From a checkpoint of a small transformer trained on Wikipedia: 201M tokens.
MLP neurons of a small language model. Each row is named by its layer, matrix (gate and up: input weights; down: output weights) and neuron, and shows model dimensions 64-191. Each number is 128 + 32 x the weight over its row's rms, rounded and kept within 0 to 255. Numbers have three digits each. A neuron's up and down rows have the sign that makes its largest values positive.
Before each neuron's rows, "fires on" lists the tokens most often at its 100 highest values on Wikipedia text that the model never trained on; "fires in" lists the words (lower case) most often at its 100 highest values on Wikipedia text that the model never trained on.

fires on: " to", " would", " may", " can", " could"
fires in: "to", "would", "may", "can", "could"
L7.gate517:155118152163130121169135165148165186139152133107142126105110147138127158152150149084138161148165182092172141145131152140136088134110089095117132074119122132054147133166081171137155162131130144136134084106162122115097091122123135088132169203108197122152109183134148173128093163216128100218144074098077061136158164131178170138133113153180145115134109143131173063130110175123092109131070
L7.up517:093131131126126166162155125114115158130170153203157082056118103142113143131108085110123092184188164104125141166152145142156063101095120112124100122101162140093102106131118130128161173085115186124091192142170160209077076172161172100123159129170099151171179121102197119154108116167140111144163119072125089167055125150170176089092108129098114101127058157154082134101118144198120118198093
L7.down517:123142074163125177109139130136127173107166149167138102122109147112120138153123056088137140137136166087131088099135094147165138108082098125139121138131104146139165173120125118128164103118099189130093121133191125220134095134115189112125148184200164130166130124080212110158157148188134132156152167101163097158095088131145153146136100178094153106078093113191095093182164138196116160117084

fires on: " would", " can", " did", " may", " could", " must"
fires in: "would", "can", "did", "may", "could", "must"
L4.gate677:126132179172150114164092122175124140092079099137104097143119115160086114137124084130144100131142156189098114086083131115146069083111144167172154147092138147113184156152099164145170118149089189110170096077144137154162152142126110140115146166166137086124181137098171115061107113208165108048088108152069092152121125155088125140126171196100125153124100135071166102125105135129108139108165
L4.up677:112127146175153120079151155146130118098112135154082133096119134093149081126101136154176164163192165170053135079128121119169069141128118114112119116141119095120106116153076074125155138138141191111144118165124128113119117130135225105109135162128131159120135102084206110106125099108135123121141121151136109169114110140130177111151078174070129137121116116162106111140130165168135104154071
L4.down677:151139133127154126115042149135126090090183126196066153169112180155133195152147061076182129133196179130142152139134112153111100114153122095144074127130125172160125140162032106189133141146091142144090120141151154154123133133071157131159103195120166129077127113096161125085089114154150094164085126142130149113042139112131134114147104161063136149169086114149076126078177140124114200056087

fires on: " now", " still", " later", " never", " currently", " however"
fires in: "later", "now", "still", "however", "never", "currently"
L6.gate703:074160149182149093142073107144090102106099129166172138129189116117135070126122177062113055143148143113146159116121116135164154074104152145090162079166158169080113135147141135097124129116124108135109122155113117147194133190058128144059156078132148089153078126145103106106063088142136142076090157144143153110140199117145112159103129124106113059080101167117138152117089084140122106124151
L6.up703:103108123132127099115129165112160127112124133101107165100137136177161135107116117089128091144155177140173123089115079152108130174076119066092168126042117116146128127163111058198160135146207136100118173055161148134163106131133155102140099194188090121158060138145124113157123097168144089104090095095150081146092145134094161131081173136140083124138176102102089173226157143151187115096161
L6.down703:103128102128160120081130090139130146120055134197116116116073044197117126121072141080129150166141147145122134102144117106111107156115163149119143097177128144163143158140135137154119112161155082143104171120127122136130111136068070135123102113133090140126145114115140081085128090075088179109068129130069074115152125136154110124065132103124169103105095098096128145125075090096163131106122

fires on: " St", " is", " was", " are"
fires in: "is", "st", "was", "are", "were", "no"
L7.gate659:154121076135180128096106141110162064136122108176082122095107103137121135154148087102138178118169175108182068123168129100079093153102135167158070145116186166111101140134186092133157177204145152143153136168103151081164074098197121106162126094120151094104184122121149127103110125105216149124094122104115157079156091138155076149125114198101118136158164126097108124124125094064108108156134
L7.up659:112058108127053117098094128144137092111137151124120128118100148173113122176151176133172137154158174111195108133109154131164097136082116159131118162094145101147125126129162147140104179122162164118135122169190138092196102138149121137184137154165127093045152113089112165088127095143161163112081061152068167104170087154139129114093166123113143088161072126138096134108138100071149117109071
L7.down659:112164151148130115136162195174137137176114126123152141095165146162126101080120131175132110102110094125115141087096175172089107100173191109159137149165145116132091122091141123169099148154097190104127149178093134139138173141163106117148094165134133142137113107089114047172127173116154146123098059142160158128129054099131070103051108183094135120143145097137172128122072152163088153153084

fires on: " William", " John", " Michael", " Thomas", " George", " Richard"
fires in: "william", "john", "michael", "thomas", "george", "richard"
L2.gate65:119122137113178163146177095124097113139130076179128095091109110158084163124110176159132107147159177071200105117070113061194117129144118155109152139106120137100150148177103170141135168115183148099150078118177100156067064137174153099145127154113133105115155133177106127128092061098068146131090098172188105135125139134142136174163124108101122113156185101111129168134196150153110171061101
L2.up65:121082120123157149145186178165088134155122117148135125096109137131033183160077139155120067099102140078178163100030087110190136100113117133158149120130116102125116138127121135163128141146148166137170138139172100116134095169164118135178127093123185130095150186175141125107095095127076184138105126170162079074132140153094130152109117115094097112119188130072145146124166126148122129114146
L2.down65:098068086129110153149128149137126173162072172113126130072075186086114181145187145125069138170152156128169103114112117137180158068121111166083095107102133144165123188096107186111131148074083131106142169139136110146159098102107103169166083067099071122090151135175099124172096089070083106153089174183137107124169098138187118148113106129166076114164172126150179096096114166164084142098134

fires on: " A", "A", " An"
fires in: "a", "an", "ahmed"
L4.gate408:128152098181110145104099117080196136159125109084117178153066065124131155113094131145141108055120163156112116101048126165094141129086110137101114099166143123102185134127082122146115165131145108138110085150108103104099161145140099134228156128064108103162129091132107099153148143092155144137135112164101098115132090116104109132137100100121160151111098155056123169110133228121181161109123
L4.up408:147071172135092122140097137121167133212042116116113117130110090158156105112104151105118163053090080103137128146113151167137066163070055098135138126105184099100184100168115127154153138082212094065109135170178145155129107146158126104182177140027134132146089128167141074165154142124123161119143158138117108127170147133100130109135130119170138072155113165091173069163134169098169113077139
L4.down408:129175152199127182139114092086103084142112056131107135147120119168138123131098124145124112059137143108078120179063132172132153112124156144134148109121128098122194201171108141175160126143133128118131088126106164123074113139118123137140142150118071187157106189119110092134166106078164105050164126123033090113107102121120071131172167103132132144154110111099132074132123135106191162088123

fires on: " of", " to", " in", " for"
fires in: "of", "to", "in", "for"
L11.gate97:122144102123129142132156135135163156139150065157135058175144113130142094172138109168163154100121139152147163164156171119151083169167150123149131114162072121130093183121131135117148115122188183150085114133153142188084143124105139099142177104164132155137111124147149115070215070174123141124139125115033116123119084109118185122166086130148117157146102097138104145133115149166188130138070
L11.up97:158132088106059118121111159098149132078166120160138094160135134128103193113067119148172128143184122116099097108107096102104169140138129128116124085134170175161148075098128117088164128144139155096146086112156070189110141141117088153141131166070188137096138142108116161131071090098143078127152091171112131122200163115134099104108146115078157085151063138100147145142162148140087124140090
L11.down97:138136093127118156110122132130187123219129082083103095127127129206167098107155148157086190166045130129148109136138116135139149156187076143073162123149163073112114187097120158132117157136131075129177122117117091129086086185110095165087124173145171133116119113134110105154131116179116140138096094029129121107162112186129125117076104127140131138146088095153110072132165143083183078083167

fires on: " a", " is", " was", " an"
fires in: "a", "is", "was", "an"
L4.gate432:113107102126107046077130169069074177081117161108112115175126131130119137116151108142105160106128123110129133133121066170098123171072063157112127147143099164094101122138151099181088119129129098109149185147165070088140179165121150130130126141155109076066106154110137103133117109156143102091132194141099112090141164142081170095125187095167068140100118114153138119138134106086079072117115
L4.up432:135127112125057141133086139148127130093172160087151105087155094162073121149151109147170123129104166135150137141084187162143091123076171156101170158094139167113160147087153133168164162112142204096171123191173116140141178085123115123187089082132144169158127156184136160103222121124112117066115141202081099180092095064101135151180125137112145124153117107130151045124175180148128212103117
L4.down432:185083140152078143157133066092121122074155130167133098131118064125076083133119130136145143159111074145153104111096167119101107130160197169149174090127082113136088195152149072204126105106190086111201171158205186150129170148137124129128160123138111149156127132227113135084149147170100140140156125108118085155101122165129138101143165104150176093160109106148171171131102129084154148132098

fires on: " in", "d", "l", "s", "os", " at"
fires in: "in", "at", "estudios", "parallel"
L4.gate54:144156199086156086124083096127144096132147171096140111174101108099118104151180150102135149177137176089123117120060132172133098118189085128055166084157124180156153147146164086154119090136140098123148110149148152084127152098112124122089129122167122155136058152160140077175166146056129113165119138114139076092128106056152224164126205108095125133152141184105110139150147135080110053086161
L4.up54:117155132088170110139169117099096134149138139104100130137153137192183118130149067109094123129145151143164086162051106182121092084196128085116160129125129093172146137157132108105123129149052093171103142184129126121097152148148127089118134140168132112060166144162154109110150090174125149113144088068101174119077147102143165078147198095120107130166165158113129121154141104093128124116137
L4.down54:105202072119131139156131130167115116112109088134155141141115157104140123202150147162134118071112116104104111105147119182160203152102110171180095155099124129059140092090134146071143090108134140132123126159125088160125118123132166147110135164159124147121149149069074116120123115114124079080136094180045151168145110216111167100109154111145167129106139088125155142119192135138072202139135

fires on: " in", "I", " of", "oma", "le"
fires in: "in", "rbi", "of", "gleby"
L5.gate342:143069174143066099128117118140182077146072078122140097112130114104127148140141114134145136139126092122070149141132123176184143124197138092127097125084113143154139097111129101161132123131084151090067123091156187172147155189082142099052116089136144111151162192152102126085141155115159071181164149104073175104136147121132130089141131118140109155124128138111143139141205125115079112134144
L5.up342:159156116168102078120129156115142153125152152085131117128123053180100139179118070117091104144166081126112152146139101106116105160135090180140098124082101122160109167107123139102122101078101139114128156072151205116122095164138136090094156118111165116121150104157134123097115110147168136110100125062102152092105112201132112041127193092106129083108139136097102157159133173161114113139143
L5.down342:156187130095121047093171097101103103045108122141145205108158111056107118076152151131135099127097109143108120170087142208133183137127129132145129107163086185109156123165131130125112088132162133100134077159118119150132118157126111138066154192194150141112145166134079120100123115121144166167104079132081093172122123122102123108206181075154194167136070163131102112137114111113041155114129

fires on: " two", " many", " several", " various", " Many"
fires in: "two", "many", "several", "various"
L4.gate108:106151136078114101160148162066139099170142122169125118137167201110090111113156120115093078120073159137113094119187130119119113110151129203141158143182126146125140154116157171095119128134079131143091079149140081173131136105198128166112180162158161096118106155120119093145137106123136052103065098159151129168117110092154184084085101093124105136105057146135133192097093110118115145095166
L4.up108:146105120135136120115092089089159134135082121108102120044183151145124119141140140110108154152115135165135110119126129120174136129127132139126105088200077134085202156102125156107101073131095139078150125136146091213155167136164156174124154156104118083179108172141187108105189063085157058128118122150118120149056118141133146055069138111100074122148067159127126182098083157087054109095114
L4.down108:142145128120081163130165134124099149149160088128079131071126158132085141107116160143125129140088130141131124144113143150149146246153162185145058128159117116083203163133130131125093155123110069126185090150161144191142107181157097135163160126153089156186101096124138129152163125056136068035126106108111132150178121121108151115113150139150084154153096072099152146097139104124115099136109

fires on: " to", "To", " can", " To", " we"
fires in: "to", "tower", "can"
L4.gate151:189115119136128122146116090112103188097146134100137120134085162115209136123151110138173135135145153140118186134094099132102098150150154096099124133121122187067125135089129080157151149122152170068080125147105147129092100173201177102146169123117174077128158092078170174148166070145113146178102128137130171168160141166124147142123148126157156099125143170119107176150083125156119154167093
L4.up151:117149151114116168098155112129150144141104146099190135101173141160182116142197113087151158094125162125160157132130181191119152136137125114165114124074121104120177132108089096100173120102134132137113116081169123142166045173130145169095198180079198155170081094097128082158141120112103167087124106212111091116102119163144147094082089143090172118118126125128134170140119146163163105163137
L4.down151:160116159137132101112093140136096125173142085091094118148124190116146159118100034104152190116132137123149121116052106157140141100125085142156074124119175112121200176119111109131141113134139158077094089096102156162147146157125086170092174174156116169103100096078160127147090102182152105080134171166186118153142088123056064142118121147082162133141119133124080112142069126111129162126049

fires on: " as", " ag", " g", " a", " As", " was"
fires in: "as", "a", "was", "agriculture", "first", "one"
L6.gate584:208158139170108069128122089140157144127102128113106098093075079196143162127108104190104142178121128174133099165147135125135147098104058122158104096150119133129115102121056153170089123166066145125172164145146173137112110126119163173146086152094183117105093140183100169079098198123160128118100139162175095185110120124170094150118105087131103134123148103109092159052087101138150125126152
L6.up584:196149160131177142160170127168110159128143132111167123143099077115156142137150107129170124106121131159163109155150124102110063127133090135139127117100110145109115088099045077152149082147124084113113174141082097122147131045149143152121164171145175077140121146135168125091108154109165127122147127161119080182099196095146085150116151149087118162148178132105120063115055122170087165116185
L6.down584:064107154121126181136117104146115092125086133128175091105133050146161122166129082210118176127125168154148166132115118092142103131145071118087126106136152133132116067124130120198186142143092126137091157127126151167059100121077127108172075177121155058091115152086124099180123103143145110112143114115131085131115129114128146100144150082140100131112173101131093166155128108135095098172093

fires on: " is", " was", " are", " were"
fires in: "is", "was", "are", "were"
L4.gate263:101165120155120122149106157087124163170109158172168144089152108092171111094125133117138143139197136142111167096149129078078106135090153119084096092076143153158122102157151152115100139153167099146133140131160138106089124179133151095119091099124048110116183077154145122165152078133205143143102068121155139145066128141112143087096145141130133103156141118093102156107143140108144114097148
L4.up263:117050125122052151105136154169116108102136201114129152140110114147132107141126088128133091113128133110082144176174155107094095149114151175166177109115059095127130148116090111109115108135155148166110163093096069147176161142176140130176088088128110132128134099106156173106144136115172120108138124115120135109131088079093135155114130110113101136131126110084056101125133162081148135128115
L4.down263:105137147107097111141148196171156096156176164122081138144106117104151080158122094126102129150118132136155133130140145137094189120197139189107074132113128127068112133133121223108112144152093134120085103141095133109161190108156116103115083104121105103090146189098202115154112149157164133101178167169179177178146106113121110130152161182124138184163136137038116099120154109115157125151145

fires on: " also", " so", " however", " then", " later", " she"
fires in: "also", "however", "so", "then", "later", "she"
L2.gate3:125115094121088152069174122128102077095123163155133174103209094148212104105112167128160077112138149093138146087167076119145112157113176141054183078163131162106104136144110141117112153095132137146155104116131138144168108149143100148127097147147096121147104151105138113102131127161190157153094112167122100159078109104120112129108159134130137069120129123142117135097080168137209178167159
L2.up3:109119103117095169025098148101091135104127117154149194173191143170148124084100171142152130082164095094159161083201090093132144145141182141092145074165146144133155105167096127135111140116169113129159136110093140124163144162155083170166101163137107135151087152096169116062132150163160114170144163131132092165090140106125143164157139133125128091095126129129111125076113157124223146171154
L2.down3:069135143113113109099049199111162162129140155116120148127133195143139180175105139122143160158184135100132154086162122116119196106068132131159135072147127102138137139158087117120103136149143139131126129144109170163116108155094124178124139108096137137142079108075099142116069082085148082074126197091128181165160149149107112094134149110092138115164153107175121146137151129113106087140140

fires on: " A", " a", "a", "A"
fires in: "a", "aws"
L6.gate489:164186194113173083100119160064168102129087140118135165165121138138157185156128129123183096121148117142096075169041114144133148136178107127109151138134165213108182135180157140151136132088157135091104131167114122175180105149134103082129119068124118099120131168116105154101133128116182164108142150112135135129135126150164176088071098125078038088147080076129181116130131126127071101118139
L6.up489:129114147176083124159087142067143085110121154171117139104116118158103139132098098125183107176106151148145097175110138196095181113116121157105144093179125143164135072192149149138172146111149141069112119150062173116141158160128140087133139116184137069180149090139101114143167111132139129102203136157139100082060121145152094108088111103079122132171100121136095114123207137123145069058140
L6.down489:125126157137066153144196132065153088137106104129144078150162100109198111107083097154152158163156068173096135163113100156139156146151138100123170121117088151153156131152155119136134074119100158092214124137065187173128132154103075110137064100098123151157089204150083096118135136138107134062140092165099122115109188151126135170165153141128135124142109115152170090174108172124136146079150

fires on: " of", " for", "e"
fires in: "of", "for", "relativistically"
L5.gate116:136138119113100157150108142141101129106132073168132123100110090180134158174157138177161134157093111169124070134071076081128090125117164067146167115184162158110142189187109188143108078128143135088120143115148145178099099078140171127177156115168196144157087133105124101140134110109129099047129197114131125176129154085150180095093112101184139133119200128111154155101180074115098081090105
L5.up116:107155156147172200140150144096132059178139110089083125125134102170140125116058110119127152135129118146079148151153096082089099103172112088164136153186156114149173110163079156138167121108121127133154168098189122141132180129083169158180125158148160111218096156122157120142134164069123082076162078186099092079070131124078137105093137136192134118127164128108172156121170089093214130105117
L5.down116:122174097141142170194191100139151156118125118137115140073140186153125115140161207161120177136146153140101131134142153173097114172126126129123124144092145091146146067113130127133132148104126073159155166097120110112114133119148115153130104143102072132171113130123179160134216096088119147157183147166143141161102100154133174066077116161101167124115094106132172173085149077059117132160098

fires on: " a"
fires in: "a"
L5.gate652:136182173191183087080123043101141149134150152149129056162121138180107120125143094143108155124158104128082104174037102135134106131049099156117190077066081124102144114178106144159141139129123135156147123104105113170155144133131104128122116108138168201121178112174125126130135104152194158107096130158156165096165143073161145099181128139116157143139133171118151143085154119149067073129155
L5.up652:139141121110094143123127104126162116168140156180138146126155163050238117147067140145191114165095082098127120116168127141067054118142100099143178076201135127146189129155083108094176136180103175085123076175054184091115089092173078127137143088119157147097130139170140098110091178090146099135189111162131138094139134092135148123172098145155091160077193099112080100129149133082119119125114
L5.down652:143109171142150136091140094208122076149104059116160149178136081079156131118120136142144114163067113103137134141176099144122169182157085149190168092108132110149119104103098115090145094131128117089115102134131160064060101140133168095154164138129141076110108124160182131130122120104141108083158124193119136114168155148091105170116114103138111155160132110140128135134107120109135155137149

fires on: " is", " was", " has"
fires in: "is", "was", "has"
L4.gate45:125110125194096159122099116120147135126185161132143145136088091101153088153138111129184143131134149153167054116090149160127122122107174175145096151140104117093139195121114108074153147103147047153167118124184090091128149141125125102152084134110184144089137159140158125112129137131103106102134145155113117148155090081102093081136105172111143108112111163063094082097127143139221106099170
L4.up45:138105163132150172107153104149117132146105084177130157111153157130109135146143096100129108168164055117163131165102142109151137102121165079098071126071098150145112131156142160111184133145172085147064142176191154129094104175089140100171119128106094081145165152170047169183141123159139181086132084088104109064115087134133112161098134153101051150112164166097128162111056132123143140153136
L4.down45:136109126099122112137095181127135116160148111114096116161125033095181141134099088110087140135174157121135108116137123134101157104145151124129107090147215121107038088151092094119145148111109139128135149052191127136184125150119057086141082104179133091130107136095141045125117109143149097076115070148148079097117111086144146088157137177136165127149096140126121112135090116142116116116140

fires on: " on", " of", " at", " On"
fires in: "on", "of", "at"
L9.gate247:153112085110137137076137116077171137101124116115109137169126178118151123133187161123132093183159119152134124067157169100157091145139098176124120153152102111145149134102156100172042063150121196167042070136109217109115169108089110159150159102137147090197135124166138134127173075129122127140177085148137137111110115138201131095125155118115132120147105104113117182155113088088064176086094
L9.up247:128108139144111138115157120122152060134157126156145152159137098161077162131085103082198092200108146089119111093084122133164147161112118093146120110051149152122149141108126092083147143162152128150053130105090095101126065158131162104130187136090172136125163134083193125143145049153104114114129115116054164170133136165191111173107166179137178113138121038120157125127159158134177104145102
L9.down247:140150100138135131084092156123114114098129097120116163132129106129119123127093075095176118125050134118038190077158124173091109131091136151087144118142115151195091126160121085073141156125165124124142119133114132087115086156131151118187142134096143114095181124146130115181137109110133157138119104191102094073129103119089045118107111041144129132136132142152118046135132134070183073137091

fires on: " of", " to", " for"
fires in: "of", "to", "for"
L2.gate500:168127157130136136163129116110087127143144132160133113130150106109162121082090125124112104147197106170143171135146105089116122179129137103142148187112110151138108087119088183167126112090141133161095090116136107125102100106158157147120092147118186201162191103143139206174066154124190144072085117126135100155153148113096169173169102057145123135100105089143119171135142137175140104071151
L2.up500:115121061146150160167129149168040137162120088169137121085087096108188127051102095133100165183173190130109087113137087097125090165161136133121121138170105117103114136147134124135104133090115121165056110092123134110132107158117162156143127187113202173124154135100125177119119175139180098122133161126090137122169170149104176172177098093111120116091105062121132140152133177167112150141093
L2.down500:116111171122125105122122094113115116077161088158076142111092182155106138088146122095108166075107118119080119190101161226117134104126162117130101098199118120104091170147116148104180122151089144091077137116094160146161102133074110134121103144174114088081102119113106082111155168136102171178178156136125098092145060178132155098108130139124095107116152206113114170206113114089145149115119

fires on: " in", " of", " end", " dep", " for"
fires in: "in", "of", "end", "for"
L4.gate227:153118191173122104127108121133135141208110053151090161137197091113131131119115172097068161136148189127084138121121154172156109097137143063138188105206118087135127148146104140081137105148071152125143105169118166159079134093128160130132201037109139187158157108125054156047110165127163153149140175144105140098104089174106138134177105176143128099143141095143076143150184140163113142096106
L4.up227:110131158075108164102157092068154106151129137121147074101108099157169130111122107155067114077153113170181175129107106168119141076158142108132158157121173148127081151139150138136175159128120181110159128086097055111166116132100150123081097176144169127160105118136105113103149112154136134087135101075132147111110175134131158120137062093173172097107178131092182154161113145146054125127112
L4.down227:128108184094108082139133151095158050156140097146163138034107140117197087118138127165122167122131075162084123142126145126069159145119185129125113166116107101097099130154096032140115127147137112165099142093163149131185149130136135097163160112159138109138045138136160089111143089126153130113151112131177171099136153169117147089095108153156122168104174146048146106151113155139127165128128

fires on: " of", " in", " on", " about", " with", " to"
fires in: "of", "in", "on", "about", "with", "to"
L7.gate204:125174092150110087188129118134148144145133162118179132129086154096167220078123098103101128076162125166070105141136102108128130118096074111147175103128111110143150119180129153090139172180183177166129118145136164116069144096061139159138164157106158196167147091114146147124138148095189162131116116140180171165119072188144141152114161152128115111147138143145154162134096106185137101130162
L7.up204:171161077127105137116100104136177107155132082160148158148143120130119147128155154121152173134113119118151149168109086126123093153129169131103088156142149175193136150107151201073186080123156135160166145077097110189059098126106114135161142141059139164120179143160119133185114142165164139113156098119118140153102094206118101113144131129164135080171145092153148137120150148123139094107129
L7.down204:110116158096109066084160189130149164083120152133168150107155096169147148106165168148152143096121115146078102140085122115100122163140136120134119078076197153063123153102190155141145145122143079155180139112089149094090119150114138190132138159144080162145085144129135157101135049136143132095125150083127144169199142106116165088103106139117101108107067155210196117130132080122104154146122

fires on: " of", " on", " for", " in", " a", " du"
fires in: "of", "on", "for", "in", "a"
L7.gate607:166141103104176161070114135089177077141147117107170122163111091189186152110089163128152052085142114118154184082147150045123153124144178172153174130117139169137116124119107134109158136148107129165099162120177197068114102163112092098206086104146127139141145122085145194131132133149164178084175141117091106147076107119119164107134090138105157175142124147131131182073095083110108052136099
L7.up607:130151106137134130092117099179115090138205152166129108122130162111156117176095107114169108127087126146140112139057146091150203149181106075187114167144133171130095134150108150114139069147172152092168140107141069169040144143139166128175094110106121175185130120066176153078106089142080110084157166133103095110139121159126146197088102147129104115094109152062099148095143092075142123104109
L7.down607:213130161146028107106074130088166101124154116162086129087073096145093116173166131167154164135133115144149174109153151141134128148120115114127159200107157151077095135185110115149103104118093151158139178115128114111117126124150126130081095069108134113101159144133174108106169104043109082129179074094090146134123204142112165122104106109111147121113151151203108109120080160137145126104108

fires on: " Michael", " John", " George", " Paul", " William"
fires in: "michael", "john", "george", "paul", "william", "brian"
L4.gate189:127138126138145132133210121171100127089098135128099072167110090190115172137103163125107195124121140076132158165132118108113170119140133150140085122127121125143127105192232144176106176119085167130152124173151077110160131125109159167151102142134152103142083112170098142151096102112038146159096130152129092143132080113077138213225109067159057081128102104080142155147138188102173065098172
L4.up189:129131137102111162194110174104064140111097097115099116076098138112142117175152106092099130144134102184134139090155109164114088158225118133156137139128189131108174135144065123106168187207144097137084144159144117138115136159131117092157163122111106167112151115124072169074113125162095159124100126130137103105110177133158122106144154156082122164125143100090190180151159112148109155136092
L4.down189:125140166127113119130135121155103099119150107090141119104140198136097140118135100102140180073099130099093161132135158124181145130142103136121115165136128097152112111117122184192162147102111103079084076174137182171165172078155127164153070103197173124078113139147187093156136112126097132080119139104105128124084152115135190088087174126170089167154077088111115144142090084109105169118121

fires on: " to", " can", " must"
fires in: "to", "can", "must"
L5.gate510:086130091148150117164120100137094156126140177186150136112122136196114143148127098080223084123151200116092123090116169133123080155129128097104148115132113181121099112139114122171145153147193120143117157119128080118103087122132124101146168134158139190139141149108157122125181105122058103144153071113121097137127147103166151105123130170158150067157071170110117119106096210169095132147100
L5.up510:132161168135107162139096131122112144125214176164085130120131122069127131129193136081153098109131127107119114070140093187138110170122126154136159106138111140127195159103124113152085189129112172174168130095137129214161091116089158086169164167101152088149133191112158073182090108192108107156177116132130093106125154116133107076142086176098144071127108089107115119105090129192169144182106
L5.down510:150131135163129113121120111137078177103119104157125129119134097098132159164149047059161157187103173146130105144055101159164112109102103190143072125148109127129161136135091119184143154129135122098126098159111098191156142098126145048110112148160119067148108123087202070178082103183122143129115120131114136147053114103120109141108139122026130088123163082149077145129123152138144177135093

fires on: " various", " several", " different", " many", " multiple", " two"
fires in: "various", "several", "many", "different", "multiple", "two"
L6.gate620:143131102143064132138096146153124115114106162095162105058111142128085142102105148144146118135098118173063126120150100107150173113062112140108120196179085126109144079160032085104067135113139114134179135182166150169121146140138125090159091158121126087167109117076121132140132149136053094052119128153120148083102097098152183123081148100150119081123024054161116137087115136105144093111139
L6.up620:103117109123141113145090144078117119120141122119150117053168176103099110130056140158148107174138151203079173174136091151196131123171140165105115156095134147084200113119135198067081131105107130143103114124142117155092077108132086137163076176191161152158097134157132130108154108160112066069051145115152172142120140110147183108093168114152140153135083137166125125126088152082120088068129
L6.down620:131106180170100140164135147137081119068182075097145184121128160103087114106098203215120121153113158157124174144119150153178104122187178138142078129156097115073181127126115131082101172065117090148145081115112166139144171143126093110107077138174118209163132090151167123109161135082137079099067125147105171175164124118144164131129133127154103138166093107096168120102150106103155120125148

fires on: " were", " of", " was", " is", " features"
fires in: "were", "of", "was", "is", "features"
L4.gate446:082138112114123116112096139137133086149110083153047122140111127120020127133100182116154144147127130133126145151141172109087114178115117142180137152073154081179085156172162086174142113103163084124098139105044135126086115126126151180124194113099137128099189092162140111113091146129167143115115135087155113051148141137155125107141143145107185140229142075121120087175191116115144121115143
L4.up446:158148107123127138169106072154195131075078129129119157123133148136175135122142051118171135138127083158082119119132139115115147089093096138152118105138144174143112105084090145128166156122150107137136198107086046133101163162146092156160126082181102138137129100110151144104150158183044102116139085148148104128157076118174135137115166091110156108142152096153134096083092117130089176067126
L4.down446:141123147159140166133113187125127111123145088143156112134122114108156151154168080136080158139107174183102157151182132181070065143166101163136110163128088127153116100090134126085172156124142121076149158133181163092130084114114118073116149153184155107125094107141144111165122123165162131163121120100104157133139139153091160142106160106111135167166134120101169138162116152074136132128123

fires on: " A", " a", "A", " An"
fires in: "a", "an", "no"
L7.gate645:098132176164069154185183103039118126113118155122118215120149153161137127160148129152073076090129128070110056140139113153193054105160098090111124165134156098111151125123126133149108120113170107098122109165104076182138184179144109120136091142141099068132159129150182117087209141111104114081114140140134138042091192123111172166119149109136174103121109083152166065151117098146106093089106
L7.up645:153160140117103220072103124101103163103103088108144133099149092143133118132100134154181079086100079091084108144093091166165105132151094112111147140158140117125169136192103177115112122108089137107178095097222106097094202182168079143117107124094124120172166220191090125197101102104118114164069156189143119186158174107134145088178096144130093054134105096138155105149168135141150097090115
L7.down645:115112088153113150079156156107139064104099128162132112101158052140085126071091118191120158141118076142137093109137136200119146142152129095102135118147151109139134148151133135078169081060107137174187103174105146149132167121154151151139072169141095129129111158132094129114147122187152127129108139164098041121126156088137144133110116138183148081117120138127170144128193174128141177136147